config = dict(
    n_layer=11,
    d_model=160,
    n_head=2,
    n_kv_head=2,
    head_dim=64,
    d_mlp=640,
    vocab_size=876,
    activation='gelu',
    norm='layernorm',
    norm_place='pre',
    norm_eps=1e-05,
    positions='learned',
    qk_norm=False,
    attn_scale=0.125,
    bias='none',
    tie_embeddings=True,
    parallel_block=False,
    init='normal',
    init_std_qkv=0.0305,
    init_std_o=0.00726,
    init_std_up=0.0305,
    init_std_down=0.00325,
    optimizer='adamw',
    lr=0.00195,
    beta1=0.9,
    beta2=0.99,
    weight_decay=0.14,
    lr_head=0.00532,
    grad_clip=1.0,
    warmup_steps=338,
    schedule='cos',
    final_lr_fraction=0.0,
    batch_tokens=[16384, 32768, 49152],
    seq_len=1024,
    doc_mask=True,
    z_loss=0.0001,
    train_tokens=162600000,
    steps=5398,
    dataset='wikipedia_en',
)
MLP neurons of a small language model. Each row is named by its layer, matrix (up: input weights) and neuron, and shows model dimensions 32-127. Each number is 128 + 24 x the weight over its row's rms, rounded and kept within 0 to 255.
After each neuron's rows, "fires in" lists the words (lower case) most often at its 100 highest values on Wikipedia text that the model never trained on. A number after a token or word is its count.

L4.up53 [109 116 193 153 173  92  94  89 157 134 128 132 126 170 120 140 140 148 154 150 118 160 116 110 111  93 141 131 155 103 157  88 129 158 113 108 133  91 151 128 122 138 105 146  97 125 162 113 160 169 153 126 154 106 148 122 136 164 113 130 130 160  88 128 169 100 162 120 132  94 152 138 114 115 121 143 111 131 160 105  85 112 134  83 161 137 118 121 130 139 149 146 158 149 103 118]
fires in: "as" 56, "was" 18, "is" 14

L4.up363 [125 115  85 172 137 143 127 132 117 144 150 169 126 120 152 129 137 108 119 137 153  87 128 132  75 101 150 126 154 128 128 106 164 184 114 141 175 121 131 148 114 130 150  92  99 142 137 139 144 124 130 109 142 114 137 122 140 155 149 121 115 124 145 126 108 123 145 135 166 158 126 132  78 115 121 127 159 162 141 100 115 144 121 159 140 124 128 136 123 139 113 157 156 109 144 149]
fires in: "united" 68, "john" 11

L4.up486 [177 136  83 180 107 102 139  85 173 142 135 124 128 132 119 129 138 116 113 153 102 121 154 119 112  82 126 155 126 145 147 142  70 154 105 138  76 119 123 128 146 154 108 133 115  93 137 140 126 124 145 143 153 121 115 184 149 129 188 163 139 132 122 139 123  78 115 123 130 144 138 141 101 124  83 113 124 140 175 142 146 166 140 153 149  99 160 152  83 114 106 149  87 107 120 129]
fires in: "of" 55, "with" 11, "have" 9, "about" 6

L4.up78 [132 124 119  99  97  92  94 161 152 127 153 107 166 134 133 183 137  93  90 137 120 146 122  89 135 114 106 123 142 150  80 158 115 136 133 136 128 111 103 116 114 126  92 110 135  97 118  95 174 137 141 142 198 119 135 154 117 138 117 128 122 140 144 128 126  89 146 158 110 158 112 128 160 128 111 125 125 130 131 135 157 122 150 146 130  99 143 151 137 162  82 120 144 119 115 179]
fires in: "film" 20, "different" 11, "also" 9, "conference" 5, "offered" 4, "received" 4

L8.up275 [107 138 150 134 143 130 138  95 132 155 136 155 136 122 132 114 156  99 100 118 100 106 140 130  91 131 148 117 159 163 124 125 152 123 135 113 136 116 121 180 162  88 154 119  99 146 156 161 126 126 109 153 123 113 144 124 144 158 130 117 138 122 131 119 112 140 144 180 170 149 101 121 136  81 107 113 114 118  99 105 137 118 171 143 163 139 121 142 183 135 158 117 183 111 123 151]
fires in: "united" 25, "march" 21, "university" 7, "marine" 4, "maritime" 4

L4.up572 [137 158 104 111  95 119  76 151 146 143 146 141 171 111 146 174  72 158 111 139 122  98 144 128 154  85 133 170 117 147  81 103 116 138  77 115 153  98 130 129 116 152  83 110 158 132 144 140 156 149 145  92 137 165 185 152 117 163 136 132 137 105 107 123 143  92 126 116 116 139 132 119  88  99 136 110 125 135 131 143 110 135 133 117 140 132 129 138 115 117  93 147 166 119 125 140]
fires in: "it" 25, "they" 23, "she" 23, "he" 5, "held" 4

L8.up97 [ 93 131 115 162 116 126 111 114 187  82 155 171 143 161 127 157  79 140 119 156 137 120 134 132 133 122 124 153  96 120 146 124  71 141  75  90 138  91 121 141 153 145 139 142 132 111 158 121 158 161 162 120 121 122 130 137 144 129 106 126 132 126 147 120 149 109 103 138 109 157 117 150  87  79  78 151 132 192 145 124 101 117 122  91 138  82 151 109 110  88 132 120 159 137 131 122]
fires in: "one" 26, "more" 13, "the" 11, "many" 9, "most" 6

L4.up491 [105 119 133  98 147 101  86  99 137 149 150 127 197 134 139 111 102 112  93 140 142 129 131 111 108 134 104 163 127 152 143 133 108 116 105 136  86 114 125 127 161 117 126 125 117 133 153 109 170 108 111 133 139 140 130 147 174 145 162 128 133 104 130 126 116 128 121 154 182 146 151 122  99 113  79 101 137 179 133  84 160 104 109 125 151 108 147 146 115 110 131 105 146 118 117 154]
fires in: "three" 16, "third" 14, "through" 14, "this" 8, "though" 6

L7.up48 [124  99 118 113 158 108 126 138 167 146 150 171 112 105 127 139 163 117 125 122 138 124 143 124 134 110 113 169 133 158 102 125 126 132 133 143 142  93 134 160 124 132 102 134 148  91 131 170 119 112 123 103 121 135 112 145  86 100 113 165 159  80 148 182 119 112 160 160 103 119  93 165 124 139  83 146 150 155 136 119 120  79  87 125 149 138  82 110 147 127  79  82 150 143  67 137]
fires in: "february" 25, "july" 20, "april" 13, "august" 9

L4.up129 [154 146 121 182 119  98 145 134 118 122 103 144 133 129 131 121 123 106 148 107 137 133 162 116 141 109 110 114 105 177 120 100 137 110 134 106 157  78 155 194 164 118 121 111 141 131 121 102 107  83 148 112 145 122 149 172 134 125 112 157 134 140 149 173 144  59 130 129 142 123 128 155 110 137 161 103 117 154 126 134 117 146 143 124 108 127 138 162 133  89 123 141 131 138 103 166]
fires in: "that" 43, "made" 6, "company" 6, "committee" 4

L4.up288 [141 151 107 181 138 112 138 111 165 147 122 148 113 116 111 126 153 115 122 135  96 117 137 118  97 100 127 157 136 166 150  97 121 111 124 103 151 105 138 157 129 144 118 158  78 124 127 124 112 159  99 137 154 129 166 124 103 164 132 172 171 156 101 129 122 101 146 152 122  64 132 172 166 137 131 101 126 139 145 117  95 106 138  88 165 145  82 113 132  93  97 150 141 140 123 130]
fires in: "of" 63, "by" 9, "for" 7, "november" 6

L7.up307 [131 115 111 133 156 129 158 132 132 123 107 158 134 117 119 162 155 106  62 130 144 126 136 124 135 135 121 101 131 156 171 124 124 143 115 103 142  96 153 142 152  85 138 138 170 109 178 111 151 138 125  97 162 132 130 140 131  99  99 130 152 126 158 119 176 133 125 149 136 126 121 125  85 104 137 145  75 211 121 120 173  78 106 129 130 115 131  88 134  91 126 124 107 179 107 147]
fires in: "0" 71, "minutes" 4

L7.up351 [139 125 129 126 138 121  81 168 141 108 162 177 129 165 124 141 154 128 108 128 148  94 117 114  95  88 107 176 140 122 137 138 140 156 130 149 144 131 133 163 101  97 116 139  99  74 121 150  72 108 126 126  89 157 141 137 102 115 121 113 135 164  91 126 110 154 132 139 175 159 130 125 146 115 119 103 149 158 132 132 154  80 122 125 150 114  89 108  96 128 103 119 158 117 117 129]
fires in: "and" 25, "june" 18, "july" 13, "zealand" 6, "joe" 6

L4.up488 [117 137 153 144 152 100 146 131  96 123 162 166 175 116 152 139 147 101 151 118 137 129 155 116 126 131 134  98 104 168 144 129 116 133  97 134 121  87 167 140 144 156 118 117 119 131 121 119 108 120 172 141 191 154 152 153 151 130 150 135 171 149 129 124 122  77 109 146 133 125  97 147 130 109 101 109 113 145 115 144 104 114 111 118 109 120 144 123 134  90 111 121 135 121 130 182]
fires in: "were" 19, "was" 9, "company" 9, "had" 7, "with" 5, "film" 5

L5.up580 [124  96 144 155 124 125 136  91 155 144 139 146 107 126 114 165 138 139 152 130 120 158 104 149 101 141 144 168 177 117 119  93 134 165  88 101 138 134 104 102 135 148 107 157 112 104 128 167 126 151 164 128 120 124 152 130 172 162 125 130 111 109 142 111 187 114 165 124  99 116 145 120  84 132 121 137  94 152 140 119 116 109 123 109 156 122  82 124 126 110  99 118 139 167 112 132]
fires in: "her" 42, "his" 15, "at" 7, "him" 5, "played" 5

L7.up176 [100 135 143 134 165 130 167 100 140  88 169 135 119 128 100 125 163 139 126  99 107 135 155  97 126 152 127 129 140 142 146 157 137 121  96 106 151 123 154 147 139 113 120 141 106  69 102 149  84 113  85 121 143 152 178 128 153 119  79 128 130 102 123 172 124 147 153 154 125 114 149 163 110 164 119  87 114 153 126 133 156 156 127 104 150 147  83 137 124 130 126 119 121 135 128 133]
fires in: "february" 23, "built" 13, "oil" 8, "april" 5, "philip" 4

L4.up484 [123 125 143 124 143  91  78 161 129  98 141 134 101 175 143 136 169 180 134 144  85  88 149 163 147  65 110 117 156 113 180 104 158 139 140 163 118 127 143 114 101 112 114 151  86  85 162 151 148  99 132 109 141 150 108 166 180 180 139 122 110  88 150 148 149  92 164 122 146 144  95 125 113 110 122 130  92 128 137 141  97 106  99 122 140 101 129 143  92 151 121 136 122  95 128 131]
fires in: "american" 18, "british" 9, "english" 9, "bishop" 5, "ship" 5, "spanish" 4

L4.up545 [111 127 137 139 123 102  92 106 177 146 118 152 183 175 140 132  74 100 149  98 118  66 169 133 101  72  85 175  99 157 107 134  77 145  94 140 117  92 123 188 115 132 117 111 115 136 179  87 145 166 122 139 151 181 139 140 127 147 133 129 125 152 102 135 120  78 157 119 134 138 126 170  99 128  89 127 134 149 175 112 123 131 127 110 147  72 128 123 113 139 116 117 160 124 125 109]
fires in: "which" 87, "that" 12

L4.up383 [154 155 130 155 137 104  80  89 148 101 145 175 120 110 144 152 140 175 122 145 134 145 185 148 148 103 103 150 107 151 146 149  93 128  96 104 120 130 148 151 131 110 115 120 107 100 141 100 142 149 119 116 169 136 145 146 168 123 175 173 115 121 125 140 114 106 134 153 151 142 142 139  97 122  92  65 120 141 186 148 128 132 133 103 152 122 145 115  82 160  71 121 118 123 110 128]
fires in: "is" 47, "has" 13, "were" 12, "are" 7, "area" 6, "arena" 5

L5.up411 [107 124  84 151 144 113  90 125 147 124 113 151 176 134 144 149 125  80 161 102 120 121 123 108 128 126 109 132 101 146  97 133  88 130  61 130 122 119 146 148 137 187 146 122  97 140 166 159 152 131 161 134 159  99 126 127  76 140 168 169 145 115 129 121 109 129 126 149  74 143 118 145  81 116 101 131 153 163 154 128 154 103 116 115 119  92 123 139 105 107 107 104 151 127 106 144]
fires in: "such" 33, "it" 21, "much" 10, "one" 8, "the" 7

L4.up531 [144 122 149 154 156  89 130 120 158 151 126 148 185 181 114 141 138 123 135 110  67 116 120 156 103  76 123 155 130 123 153 121 129 149 119 127 132  57 133 186 131 113 121 132  87 166 144  97 135 152 130 134 152 157 141 136 130 138 120 150 109 125 112 124 152 111 144 118 126  78 112 171 144 119 111 140 122 163 153 146  80  99 122 118 154 118  65 129 121 120  73 140 163 160 130 140]
fires in: "and" 91, "as" 7

L8.up57 [ 90 156 184 137 173 101  63 112 134 156 161 128 107 145 133  98 150 131 143 130 137 114 172 135 138 117 138 153 155 145 108  73 151 103 120 122 126 105 132 166 108 110 107  83 107 160 165 127 139  93 144 142 143 108 180 119  98  97 128 119 136 117 141 113 162 142 171 148 132 159  74 136 134  87  91 141 167 133 136  76 120  91 101 133 165 103 128 139 144 157 117 102 157 138 103 126]
fires in: "states" 33, "kingdom" 6, "school" 6, "championship" 5

L4.up426 [ 82 151  87 144 120 123 191 150 143 112  97 100 148 106 114 153  59 128 118 143 152 146 139 113  83  63 150 126  98 143 129 137  80 162 106 134 144 117 124 163 122 131 145 117 114 135 130 155 175 116 139 126 151  77 135 141  91 119 156 137 166 147 133 139 162 124 146 152 128 158  95 153 128 123 102 125 148 130 110 144 151 114 156 155 139 121 163 135  91 109 121 136 129 130 113 157]
fires in: "be" 32, "being" 10, "before" 4, "located" 4

L5.up141 [119 130 143 117 122 117  82 117 153 109 150 145 133 141 140 177  91 150  86 109 145 101 156 114 128  68 143 172  98 124 117 150  64 154  96 152 123 121 128 154 151 127 119  97 147 119 152 121 132 124 117  98 158 141 139 180 118 119 164 112 142 149 158 124  89 133 143 141 146 162 114  74 101  93  96 106 152 143 127 152 142 120 124 151 143  94  98 102 110 161 153 170 136 104 118 134]
fires in: "it" 49, "which" 21, "they" 17

L4.up441 [121 130 155 112 125 139 111 128 134 146 158 170 157 161 148  95 159 100 135  87 116 149 140  84 142 118  96 124 141 133 165 109 149  88 132 120  74 124 155 122 124 146 143 123  81 145 143 117 113 112 118 110 132 136 177 100 126 155 154 146 115 102 126 121 103 127 107 148 139 134 124 136 109 116  67 147 105 160 106  96 163  74 127 115 127 182  95 111 142 116 105 145 148 127 118 141]
fires in: "february" 25, "july" 13, "maryland" 5, "auxiliary" 4, "mary" 4, "early" 4

L5.up328 [114 119 117 157 129 120 125 106 138 143 175 153 110 146 139 126 127 136 135 181  86 129  89 149 122 148 123 127 130 115 115 127 188 113 133 189 117 144 122 118 119 138 105 150  81  99 149 135  94 152 160 147 119 129 114 126 153 169 118 166  96 150 127 128 134  84 145 114 117 130 131 146 125 148 135 154 115 140 106 128 109 132  83 122 161  54 125 123 133 130 133 142 165 155 115 139]
fires in: "the" 86, "s" 5

L8.up229 [ 87 163 153 112 152 154 114  94 144 104 165 131 131  87 143 141 114 125  90 121 121 159 124 161  86 105 128 133 144 184 155 145 106 130 127 118 177 132 141 124 141 186 150 116 143  83 120 162 113 128 112 136 169 140 196 159 114 118 111  89 121 144  81 134 151 158 136 145 144 110 115 109 122 139 145 100 142 134  91 148 130 162 117 113 142 103 132 110 128 100 121 156 134 176  89 139]
fires in: "both" 35, "code" 14, "debut" 5

L8.up215 [133  94  77 112 140 133  85 148 146 116 145 157 108 155 113 161 174 158 127 112 127 115 153 144  89  62 102 195 145 140 144 106 129 118 151 128 104 150 146 122 122 114 105 148  85 116 117 133 125 101 124 138 126 161 157 140 130 144 193 128 153 101 149 140 104  94 121 165 147 129 105 126 137 122 137  85 128  95 130  76 117 112 124 140 145 143 167 130 131  80 103 116  87 134 115 115]
fires in: "august" 21, "party" 9, "october" 7, "time" 6, "population" 5, "australia" 5

L4.up444 [130 148 155 158 129 112 132 143  99 134 164 169 159 119 145 143 152 101 130 133 130 143 182 112  99  92 135 152  86 209 126 124 129 135 121 138 120 118 153 177 162 133 140 121 129 130 130 120 112 108 157 119 166 113 156 156 149 135 134 176 161 134 127 154 143  94 148 164 126 119 121 171  88 125 141 119 141 157 134 134 144 144 117 121  85 124 102 129 144  97 127 150 127 125 118 171]
fires in: "that" 72, "company" 10

L4.up622 [ 93 107 129 100 149 110  94  90 142 147 137 136 164 145 127 128 122 126  85 160 143 115 122  82 119 124  91 168 110 125 105 129 131 122  99 148  70 100 147 133 151 107 102 129 143 115 145 123 170  93 132 108 119 129 138 131 160 120 152 121 173 106 133 135 116 109 135 162 143 148 144 111 115 107 105 118 133 163 146  65 166 104 110 145 160 113 147 110 139 138 143  61 158 134 116 147]
fires in: "this" 21, "third" 15, "three" 11, "thor" 9, "thomas" 7, "through" 5

L5.up617 [134 123 150  95 121 108 125 129 140 138 137 126 142 171 126 145 130 106 133 128  85 109 136 140 135  84 149 120 158 154 132 109 158 137 124 144 128  93 125 168 112 152  88 118 141 125 155 109 101  96 125 130 151 152 187 157 127 171 120 102 127  85 148 113  97 125 140 153 122 156  96 144 126 112 106 145 156 138 116 130 116 101 121 127 138 144  89 121 141 133 122 132 188 124 136 108]
fires in: "united" 19, "university" 17, "world" 7, "american" 6, "unicef" 6, "conference" 4

L4.up194 [156  91  99 179 138 106 123 100 137  97  93 128 139 102 151 187 118 131 142  89 140  92 150 148  82 135 138 141 139 144 161 108 122 111 114 133 149 129 122 129 124 125 140 113 133 106 121 141 157 116 131 107 209 114 124 135 112 160 151 118 146 123 131 114 150  96 158 127 165 143 132 131  91 130 123 115 124 128 179 146 103 169 156 137 144  98  79  99 114 107 118 141 111 132 114 112]
fires in: "born" 53, "n" 4

L7.up322 [ 91 199 129 152 111 134  94 153 140 106 115 131  91 117 118 153 111 121 130 123 127 121 178 124 156 122 100 132  88 159 132 149 108 160 108 150 131 141 104 149 151 131 113 151 150 112 135 184 148 127 115 126 105 134 150 170 139 140  77 166 165 134  96 137 152  89 163 139 147  97 136 182  93 108 135  85  96 145  84 103 170 124 128  54 131 127 147 137 134 141 123 116 129 131 147 103]
fires in: "being" 19, "along" 16, "alongside" 6, "league" 6, "period" 5, "original" 5

L4.up519 [135  87 151 143 131 135 134  86 170 169 166 149 144 161 118 130 121 129 138 120 135 104 154 148  96  74 151 160 102 121 128 173 125 136 130 136 130 113 158 181  97 121  92 107 127 115 177 100 142 156 143 137 132 138 140 145  91 156 165 148 130 150 128 123 133  88 125 119  97 155 127 136 134 123  75 145 125 145 149 111  95  93 139 169 142 110 118 118  93 111  93  91 147 129 137 116]
fires in: "and" 89, "it" 6

L5.up284 [145 148 115 151 115 113 176 128 159 143 128 127 116 127 137 131 124 181 144 173  58  91 132 153 142  46 144 157 131 130 110 102 125 146 140 146  78 113 169 127 121 140 114 132 127 125 135  74 104 139 139 134 162 145 117 154 141 177 161 151  99 145 112 138 110 112 140 122 153  90 127 119 132 139 123 131 131 146 153 162  86 159 105 145 145 111 101 142 127 111 100 123 136 135 125 107]
fires in: "of" 95

L5.up48 [153 138 161 152 116 105 126 129 181 133 118 129 150 124 126 146 123 161 113 109  96 141 139 164 135  43 137 146 166 137 160 122 114 144  96 121 123 108 160 145 142 112 109  99 125 111 121  40 124 152 121 140 172  93 115 131 165 178 134 164  93 156 104 123 126 128 179 142 114 124 121 129 138 134 112 143 141 117 123 179 103 137 135 116 162  90 108 134 127 117  97 122 110 139 126 147]
fires in: "in" 59, "of" 19, "as" 7

L4.up185 [104 166 130 112 157 120 142 134  87 116 151 168 108 123  92 172 143  94 128 163 107 156 125 115  91  77 104 160 121 159 126 121 112 104 141 108 155 102 131 140 170 113 130 133 114 137 163 104 128 107 151 102 167 120 162 138 167 136 150 123 151 153  51 136 134  99 129 137 131  75 102 152 116 120 112 114 158 152 139 181 145  97 170 100  84 125 148 120 156  90 117 132 123 107  92 116]
fires in: "has" 43, "had" 17, "also" 6, "new" 5, "county" 4

L4.up123 [158 127 137 123 142  86  86 115 130 177 153 144 126 141 141 128 137 140 100 141 115 126 148 119 119 108 118 114 115 191 136  92 150 188 109 121 136  89 120 109 171 180 123 130 110 165 133 148 116  82 145  98 163 165 178 153 122 159 147 114 141 153 112 154 159  96 145 145 136  66 146 144 148 161 105 121 134 110 142 122 129 121 111 106  93 155 153 125 121 115 112 132 120 128  96 174]
fires in: "was" 50, "were" 7, "congress" 4

L4.up96 [ 73 126 173 109 134 126 151 105 139 142 154 135 129 154 130 121 165 125 125 163  83 162 102 103 156 148 109 135 163 134 112 130 139 112 148 106 101 110 148 114 114 156 123 118 123 148 122 113 121  91 121 101 115 141 149 145 101 131 128 126 106 108 152 127 125 142 133 169  96 102 121 155  77 115 105 156 137 148 111 108 145  98  94 100 140 135  67 129 157 108 102 148 158 131  93 137]
fires in: "high" 34, "february" 25, "website" 4

L7.up290 [ 93 139 134 179 101 116 143  69 185 162 141 134 180 137 131 106 137 106 148 142  98 121 115 123 120  84 105 213 117 117 109 148  82 121 115 129  96 119 158 105 152 168  94 128  92 107 120 151 171 109 177 146 127 116 139 133 140 180 123 122 149 135 107 135 117 133 119 135 121 121 139 117 107 104  93  93 128 111 123 102 124 118 114 117 154 130 144 133 136 110 153 113 116 143 107 132]
fires in: "and" 22, "with" 20, "had" 12, "have" 12, "has" 6

L4.up423 [128 123 135 141 169  76 152 127 117 119 132 163 165 113 136 150 129 104 116 149 141 118 154 104 158  98 117 123 105 188 124 102 141 125 124 115 121 110 158 143 160 133 117 138 105 112  95 125  92 102 133 134 203 143 178 144 140 144 104 119 153 157 103 182 117  73 133 144 118 115 106 141 118 113  95 128 132 147 150 153 123 139 143 116  88  83 168 106 144  91 114 128 139 141 118 165]
fires in: "that" 59, "film" 13, "company" 11, "house" 8

L4.up252 [100 152 140 155 117 130 163  72 153 174  96 127 160 124 116 109 158 146 138 151 116 124 140 132 103  83 138 178 131 135 125 125  81 139 121 110  97  95 185 134 176 142 136 132 128 145 130  99  96 115 132 106 138 127 141 120  97 103 180 113 133 119 134 161 104 122 128 118 130 108 117 100 111 135  97  69 142 127 162 114 147 148 133 141 144 124 113 135 105 123 112 156 123 128 130 109]
fires in: "or" 42, "on" 18, "to" 10, "orphan" 4

L4.up134 [148 118 104 183 100 119 126  83 160 123 128 105 182 133 132 113 174 125 143  77 117 102 115 111  83  78 145 185 155 150  89 122  99 138 128 125  90 121 134 122 134 139 102 144 118  88 147 114 140 114 137 105 129 124 122 166 163 133 162  93 147 145 129 142 113 105 136 117 130  85 130 145  63 124 116 126 141 138 127 111 131 132 114 114 160 105  99  93 124 116 118 134 110 166 132 156]
fires in: "of" 61, "at" 21, "for" 9

L5.up349 [113 115 105 132 127 109 120 136 163 101 154 127 156 171 131 149 105 109 130  70 123 117 142 114 127 109 132 128 120 136 159 157 124 166 135 160  89 105 123 143 110 133 114 131  92  80 138 140 164 114 143 107 168 143 147 143 145 106 130 115 117 125  51 123 110 161 129 134 143 157 146 150  86 109  99 112 133 142  90 115 152 113 113 157 144 103 143 117 131 139 113 127 140 147 154 147]
fires in: "it" 58, "also" 15, "book" 11, "film" 7

L4.up85 [131 109 118 153 125 122  89  78 154 157 124 149 114 140 109 191 164 125 152  80 146 116 172 124  89  89 125 154 174 147 139 152  86 155 101 106 157 121 136 106 120 103  98 153 127 136 158 108 154 154 147 140 152  97 163 133 125 153 177 133 121 131 140 139 133 104 145 108 124 107 157 145 116 139 116 120 129 126 130  88 160  92 150  97 141 106 141 118 112  98  99 141 131 186 139 162]
fires in: "her" 25, "him" 15, "published" 6, "established" 4, "at" 4

L4.up500 [119 132 116 128 125 134 100 116 135 107 150 135 133 141 133 134 133  98 133  80 127 118 141 114  97  94 122 135 138 127 136 115 111 153  70  94 163 106 123 111 155 123 126 135 143 121 140 146 155 132 145  87 136 148 164 136 100 144 131 113 119 111 142  98 134  96 152 128 124 120 113 172  99 125 103 100 139 155 142 110 180  91 108 111 149  73 110  99 122 124 132 180 168 124 140 107]
fires in: "he" 34, "she" 21, "it" 8

L5.up517 [ 96 162 143 131 129 121 118 124 111 129 109 171 148 137 109 143 121  69 134 106 110 149 156 109 102  93 133 127 165 115 176  82 129 126 209 162 121 168  95 135 140  98  93 138 128 150 128 101 152 132 135 111 152 137 172 165 102 127 142 147 130 116  86 139 134 122 118 167 109 124 133 126 139 139  55 125  95 135 143 153 121 128 141  95 105 116 128 110 122 101 133 124 169 129  73 128]
fires in: "is" 28, "has" 8, "also" 6, "was" 5, "arena" 4

L4.up318 [ 82 115 151 121 126 147  70  93 155 136 142 132  93 134 120 152 122  89 135 125 154 132 110 100 100 124  86 129 183 125 130 156 124 108 116  68 119 123 133 138 130 133 122 134 163  71  95 174 123 155 121  75 116  96 159 132 107 128 101 144 141 126 103 143 107 153 127 162 111 168 128 136 101 131  99 116  95 129  99 138 153 110 157 110 153 114 129 166 162 121 143 153 135 169 118 127]
fires in: "0" 28, "1" 26, "7" 14, "4" 11, "5" 10

L4.up216 [136 132 143 166 122 110 164 133 137 153 144 142 140 157 136 127 111 169 157 112  95 125 169 123 145 108 174 133  95 123 107 104 146 156 149 156 136 117 117 157 127 117 136 126 105 113 151 119 121 137 158 109 146 104 103 173 165 158 143 132 152 105 115 131 129  85 122 104 115 102 114 144 113  91 132 145 132 137 142 112  86 138 114 103 160  80  86 118 111 136  96 126 168 166 128 131]
fires in: "the" 60, "as" 25, "by" 7

L7.up323 [155  87 143 110 128 117 120 173 114  95 157 131 138 166 118 124 160 120 124 112 116 142 156 127 127  96 151 117  71 126 141 136 147 152 128 134 159 107 105 145 112 108 119 147 168 138 140 149 153 116 132 137 149 126 179 145 169 164 129 135 108 102  99  84 191 135 150 134 145 151  78 162 151  97 114 147 148 121 128 119  99  74 115  84 118 133 120 128 131 100  81 121 137 129 134 120]
fires in: "university" 37, "school" 30

L8.up179 [116 112 160 157 138 103 133  93 138 142 126 119 138 129 159 119 108 178 137 143 146 119 155 133 106  91 116 154  84  96 127 132 110 123 147 163  81 125 140 135 143 137 158 124 104 109 140 113  96 101 154  76 132  95 100 128 110 124 143 145  99 164 147 144 140 114  90 140 126 113 106 118  71 117 100  94 126 127 155 155 128  98 129 140 139  93 132  74 107 122 150 150 116 137 126  63]
fires in: "or" 40, "sexual" 10

L8.up127 [137 120 133 172 112  97  81 156 156 155  87 107 132 114 118 183 123 132 106 114 122 115 109 145  75 130  94 182 137 138 150 103 116 177 126 112 117 125 128 122 190 126 138 104 142  88 109 100 123 116 130  69 161  98 117 138 108 105 124 152 107 171 142 110 111 134 172 141 141 153 131 132 130 129  78  95 138 142 151 129 122  70 151 114 147 116 111 106 136 112  80 136 147 126 123 118]
fires in: "states" 37, "street" 9, "state" 9, "st" 6

L5.up301 [100 129 134 172 119 126 172 140 143 126 129 150  94 112 123 142 167 159 121 147  73 111 155 156 118  52 141 134 115 133 137 146 154 163 110 141 125 115 135 145 143 180 107 131  97  92 147 123 168 110 128 103 169 141 117 161 146 156 124 134 106 104 108 148 126 134 154 134 157 104 129 184  93 143 128 128 103 132 159 174 106 146 120 130 144 130 144 162 112 139  87 120 109 147 130 127]
fires in: "of" 46, "at" 21, "by" 17, "from" 7

L4.up485 [120 160 148 154 135 131 162 137 119 143 145 170 146 114 135 141 140 112 125 122 139 126 142 130  89 109 115 124 115 179 109 112 127 132 116 127 108 120 139 150 164 135 122 113 111 117 151 126 119 126 158 128 203 131 122 157 131 121 173 132 187 140 128  99 136 111 149 152 144  84 172 135 112 136 108 109 150 133  90 135 134 139 108  90  70 134 123 127 137 103 116 115 134 125 111 159]
fires in: "had" 24, "s" 22, "has" 20, "have" 5, "life" 4

L4.up535 [105 103 153 179 122 120 137 140 139 169 144 128 132 101 129 142 137 105 101 144 109  93 111 143  89 116 123 172 127 134 117 144 138 155 140 120 156 127 124 162 161 146 111 109 112 115 151 118 144 119 140  95 134 157 136 107  96 124  79 130 129 105 132 137 145 128 124 136 145 114 106 122 114 141  88 156 163 141 157 118 115  91 108 126 167 103  73 167 129 146  89 131 169 146 131 192]
fires in: "school" 22, "united" 20, "states" 10, "street" 5, "st" 5

L4.up371 [123 123  95 153 155 124 128 138 142 131 139 169 162 124 139 135 148 110 142 125 126 106 157 146  77  75  80 139 114 142 116 152  83 138 127 115 156 122 143 104  95 100  83 140  78 136 178 156 188 162 141 147 100  98 145 132 170 113 159 157 124 112 131 139 156  89 170 117 135 102 131 162 134 130 120 136 128 152 129 153 147 105 120 119 148  72 149 119  70  96 127  99 131 181  94 185]
fires in: "with" 86

L7.up556 [ 77 121 137 114 132 144 106 129 143 108 123 149 147 108 131 129 170 103 105 108 143 120 148 120 103 124  88 110 104 174 162 123 110 113  79 106 137  93 160 183 148 129 171 107 145 144 126 127 159 167 104 105 178  91 107 127 129 145 109 152 110 164 119 123 141 138 141 176 103 156 124 123 123 115 104 142 144 161 111 116 168 123 119 111 139  71 147  67 134 125 127 125  89 143 117  99]
fires in: "0" 26, "4" 6, "5" 6, "rap" 5, "55" 4, "3" 4

L5.up319 [145 122 142 148 144 109 125 113 146 157 123 128 124 140 115 163 126 173 127  91 113 134 143 167 140 116 119 134 145 146 167 148 107 159 127 146 116  87 129 161 161 107 156 132 135 138 133  63 136 164 105 152 225 118 117 122 138 110 126 144  99 160 107 145 119 158 121 126 133 105 108 158 104 152 123 143 112 147 109 153 105 142 111 140 139 125 160  97 135 100  84 129 122 153 147 127]
fires in: "in" 37, "round" 10, "on" 5, "as" 4, "years" 4

L7.up583 [146 168 162 120 138 129  94 112 133 135 168 134 176 143 166 149 132 107 114 181  98 143 126 197 100 150 123 129 137 143 122  84 124  89 144  74 165 139 116 116 159 152 114 109 123 119 159 157 119 157 111 131 151 134 140 136 125 109  98  93 125 111  98 149 178 113 143 136 139 142 122  90 147 158 116 110 120 144 137 113 140 130 118 114 133  89 155  84 127  97 114 133 109 156 112 191]
fires in: "states" 25, "goals" 10, "gresham" 9, "games" 4, "conservative" 4